Part of a small language model's weights: rotary positions, 910M tokens.
MLP neurons of a small language model. Each row is named by its layer, matrix (down: output weights) and neuron, and shows model dimensions 224-351. Each number is 50 + 12 x the weight over its row's rms, rounded and kept within 0 to 99. A neuron's up and down rows have the sign that makes its largest values positive.
After each neuron's rows, "fires before" lists the tokens most often just after its 100 highest values on Wikipedia text that the model never trained on.

L5.down147:44 58 32 50 54 49 36 47 56 58 53 70 49 46 62 51 23 30 29 51 46 46 45 64 39 61 54 39 47 22 26 47 60 55 64 63 38 51 26 50 51 44 59 36 52 54 62 68 47 31 51 69 55 55 29 33 53 36 28 49 22 50 41 65 46 66 39 60 55 47 59 49 44 42 37 34 43 39 44 73 41 42 34 60 27 54 58 53 46 41 75 62 47 70 58 46 58 49 54 64 61 57 57 62 59 44 48 51 16 73 67 43 40 39 33 56 53 45 41 40 58 64 55 24 58 44 67 52
fires before: " |", " 0", "ers", "i", "ric"

L7.down542:56 37 62 53 38 45 43 38 43 51 42 61 60 50 74 57 51 41 56 57 63 52 73 51 72 27 63 64 46 67 53 53 53 81 51 47 56 63 52 75 57 45 45 17 50 53 30 28 68 47 61 46 45 64 51 49 40 42 29 47 60 47 44 54 46 51 55 53 53 47 48 51 46 27 23 37 56 10 51 26 50 60 49 43 34 48 60 45 49 43 42 54 45 64 41 54 43 44 62 52 60 58 66 25 44 43 54 62 68 73 50 57 54 38 64 30 42 57 75 34 49 49 58 30 46 37 55 47
fires before: ":", "–", " |"

L9.down469:33 59 55 52 44 36 58 60 23 59 50 72 35 40 50 49 51 30 51 58 60 61 50 59 49 53 43 36 61 31 41 63 61 55 58 60 34 29 48 29 37 58 40 47 49 51 64 53 50 37 51 45 44 34 33 36 61 42 62 58 46 26 52 60 68 46 44 39 28 68 33 44 28 48 36 54 47 39 63 43 40 54 60 51 44 24 46 59 45 55 55 47 60 63 23 42 42 45 59 25 41 43 55 35 59 49 55 47 52 39 55 54 28 70 54 55 54 68 57 41 44 61 49 51 64 60 52 45
fires before: " |", ":"

L9.down689:54 57 37 50 55 23 52 56 48 22 49 43 37 48 73 47 25 53 51 52 36 48 50 39 40 55 64 59 35 35 62 44 62 42 71 54 17 57 55 87 61 64 61 56 77 33 54 56 28 37 62 54 69 46 50 54 40 44 62 64 20 66 52 46 41 30 48 41 49 62 43 57 65 43 66 52 48 49 54 59 34 35 49 46 55 43 45 46 65 40 51 58 57 47 48 53 53 66 44 42 64 29 35 33 67 57 47 44 60 29 37 26 40 47 33 50 62 57 57 49 51 55 45 53 50 39 34 44
fires before: " |", " App"

L12.down389:40 58 35 70 58 53 43 58 50 41 34 74 40 60 54 67 53 25 54 50 70 54 70 61 58 39 63 52 55 44 46 36 44 40 69 76 30 36 33 36 64 32 40 54 31 30 47 41 62 45 59 57 32 28 58 58 58 39 60 60 59 16 55 32 53 65 63 44 68 22 73 56 48 76 73 62 48 35 31 57 39 54 48 58 55 57 28 63 43 61 57 45 56 53 54 54 59 56 46 39 38 60 33 51 34 61 27 49 44 36 49 60 41 52 50 67 47 50 52 38 58 58 62 61 48 58 51 43
fires before: ",", " to", " he"

L7.down607:24 51 48 45 49 42 49 48 27 66 45 64 60 52 52 46 45 66 58 47 51 42 50 60 36 62 42 71 67 43 51 53 42 39 54 38 48 39 61 33 42 39 51 73 48 35 63 36 52 45 34 73 39 39 53 38 65 58 64 73 64 41 54 55 62 47 61 23 49 43 39 57 43 62 68 47 23 56 69 44 52 47 35 62 40 47 48 70 52 55 20 40 42 48 40 63 55 51 30 39 52 67 46 67 53 34 58 42 46 53 55 37 55 51 68 61 47 30 48 55 54 53 38 56 55 39 70 50
fires before: "\n", " ", " 0", ",", " 1", " ("

L4.down484:52 42 35 60 44 65 38 32 33 27 22 48 55 39 41 39 60 49 33 40 42 43 37 35 51 37 54 49 53 62 60 56 33 52 43 48 31 48 38 60 37 54 61 44 57 46 49 67 46 48 57 68 39 52 54 45 35 75 34 53 45 49 26 46 69 57 43 32 42 28 49 54 49 49 82 32 54 40 32 53 41 52 67 31 28 40 57 50 46 75 57 48 42 68 48 36 41 48 41 42 25 65 70 69 49 52 53 39 44 63 55 70 46 67 36 69 74 52 55 65 71 47 31 63 51 63 37 34
fires before: " |", "ara", "ly"

L9.down530:76 69 46 42 24 44 53 40 51 45 45 56 35 38 56 64 67 48 44 61 67 52 57 35 70 45 45 46 33 55 36 64 51 62 50 63 37 35 51 47 59 56 42 43 73 33 52 49 44 68 55 57 49 41 55 55 50 44 58 43 51 64 67 45 95 51 62 34 75 52 54 47 30 39 47 50 87 37 53 50 50 52 36 47 45 45 43 48 44 55 47 40 49 34 54 69 61 73 49 65 46 68 50 63 43 62 60 53 31 53 38 41 53 69 45 71 35 52 49 33 34 59 32 27 63 60 49 23
fires before: " (", " S", "born", " the", " "

L12.down469:70 65 55 45 46 36 33 59 28 71 51 40 48 64 53 60 58 60 64 52 48 31 43 43 39 60 34 68 26 63 35 45 28 44 70 49 73 55 65 38 53 51 54 52 44 40 28 70 38 32 58 45 58 51 32 49 44 50 44 65 49 52 77 57 34 38 45 48 71 63 53 44 58 59 48 45 50 48 45 52 53 57 56 58 42 60 47 38 65 39 54 52 50 62 65 44 43 48 49 49 58 37 61 58 57 50 58 41 40 65 69 64 42 59 53 62 43 59 43 54 41 49 78 34 41 56 63 56
fires before: " |", " met", " m", " years"

L6.down669:40 52 50 39 34 32 48 40 48 49 22 58 41 50 30 42 42 50 59 70 37 47 28 63 59 62 33 50 47 53 44 66 41 45 50 48 47 53 44 47 32 64 34 38 48 38 59 54 42 35 58 52 51 41 51 39 39 64 42 54 35 50 40 47 71 50 55 44 49 38 52 31 66 64 70 35 35 41 51 56 49 56 30 48 47 51 49 47 58 41 58 35 75 53 33 43 58 52 73 48 42 42 50 43 35 36 40 66 42 49 54 76 50 79 55 52 53 38 62 63 66 47 68 47 54 54 46 68
fires before: " |", "è", "ys", "en"

L7.down568:54 46 38 58 51 51 39 50 48 36 59 55 52 41 64 41 35 42 45 50 58 61 46 41 55 54 50 25 30 68 70 32 47 36 58 46 56 50 62 65 44 63 39 40 51 55 43 46 50 31 45 58 42 44 54 54 33 39 54 49 71 54 51 36 31 35 32 53 62 59 73 43 60 44 58 39 60 83 46 41 53 47 43 46 37 36 46 66 61 43 55 58 34 48 55 45 29 45 54 51 56 44 45 60 56 59 10 59 45 63 57 65 35 58 62 48 58 60 39 34 40 62 65 41 67 45 52 38
fires before: ".", " |", "st", "v"

L12.down529:39 49 49 59 36 73 62 66 52 52 60 67 53 47 53 62 45 53 59 62 58 43 49 49 62 50 60 50 50 43 60 35 69 08 71 46 39 63 45 38 67 43 54 48 48 65 55 43 62 20 52 41 60 64 35 44 51 60 47 37 58 76 40 63 49 53 62 53 39 51 45 40 58 42 32 35 47 38 38 43 60 40 42 66 45 50 64 84 37 78 47 55 64 52 40 50 54 25 67 29 59 59 34 21 42 40 44 52 97 57 39 62 31 61 48 58 51 60 52 58 42 57 38 41 60 34 52 53
fires before: ","

L7.down371:32 36 59 35 57 61 49 53 42 56 48 52 49 42 48 33 30 66 59 30 48 47 42 39 54 38 46 61 44 47 62 48 51 45 75 40 55 60 63 47 54 41 47 80 67 64 43 49 15 63 62 64 60 52 58 52 68 68 27 33 63 51 32 46 62 38 47 34 33 78 54 36 36 34 43 48 46 45 62 31 79 56 51 50 50 41 38 51 34 51 70 39 51 38 51 42 33 31 49 72 53 32 45 25 60 47 49 56 68 34 43 49 51 49 51 44 34 39 35 61 32 43 43 61 41 54 44 42
fires before: " 0", " 1", " 2", ":", " name", "ah"

L12.down59:50 45 72 75 29 58 20 35 43 52 26 65 39 44 60 40 43 45 55 56 47 49 55 49 24 44 46 43 52 40 53 69 65 66 67 46 52 43 44 23 72 23 48 48 41 24 53 56 36 67 58 30 39 43 61 65 67 53 56 42 65 36 57 38 25 35 59 41 44 64 39 44 42 60 28 46 51 50 55 56 33 47 67 42 42 46 51 55 48 51 56 67 45 46 43 61 45 63 46 57 48 47 34 50 48 61 63 46 45 22 50 66 57 49 52 54 47 48 20 34 31 49 36 35 40 46 44 37
fires before: " of", "ed", " to"

L6.down541:35 49 41 45 38 39 46 47 30 50 41 77 70 50 32 62 37 58 64 57 44 57 48 27 45 46 65 51 47 77 58 40 53 48 49 37 39 69 42 38 67 58 49 22 53 41 37 39 68 39 47 42 44 52 76 53 46 34 57 58 53 44 31 33 59 43 39 41 52 43 60 43 52 41 28 62 27 35 34 53 65 27 54 49 57 22 49 48 56 53 60 37 41 48 56 45 41 44 63 69 55 36 49 40 53 46 50 54 42 21 50 64 37 59 41 62 28 47 54 53 55 33 40 57 45 39 59 37
fires before: "-", " -", "\n"

L12.down38:49 43 48 56 56 53 37 55 56 33 61 47 29 34 63 53 62 49 49 30 79 54 68 38 31 70 13 30 25 48 32 41 66 56 56 51 53 53 29 30 38 66 38 39 50 38 47 53 57 41 52 47 39 38 37 59 49 43 41 77 54 55 57 47 42 43 25 61 59 51 37 31 45 51 56 57 47 75 57 46 49 58 46 33 36 44 55 46 60 67 46 50 64 41 52 46 69 47 68 21 40 35 52 49 61 42 67 45 57 32 46 53 59 45 46 69 32 56 65 33 41 40 33 42 53 45 62 45
fires before: " |", "."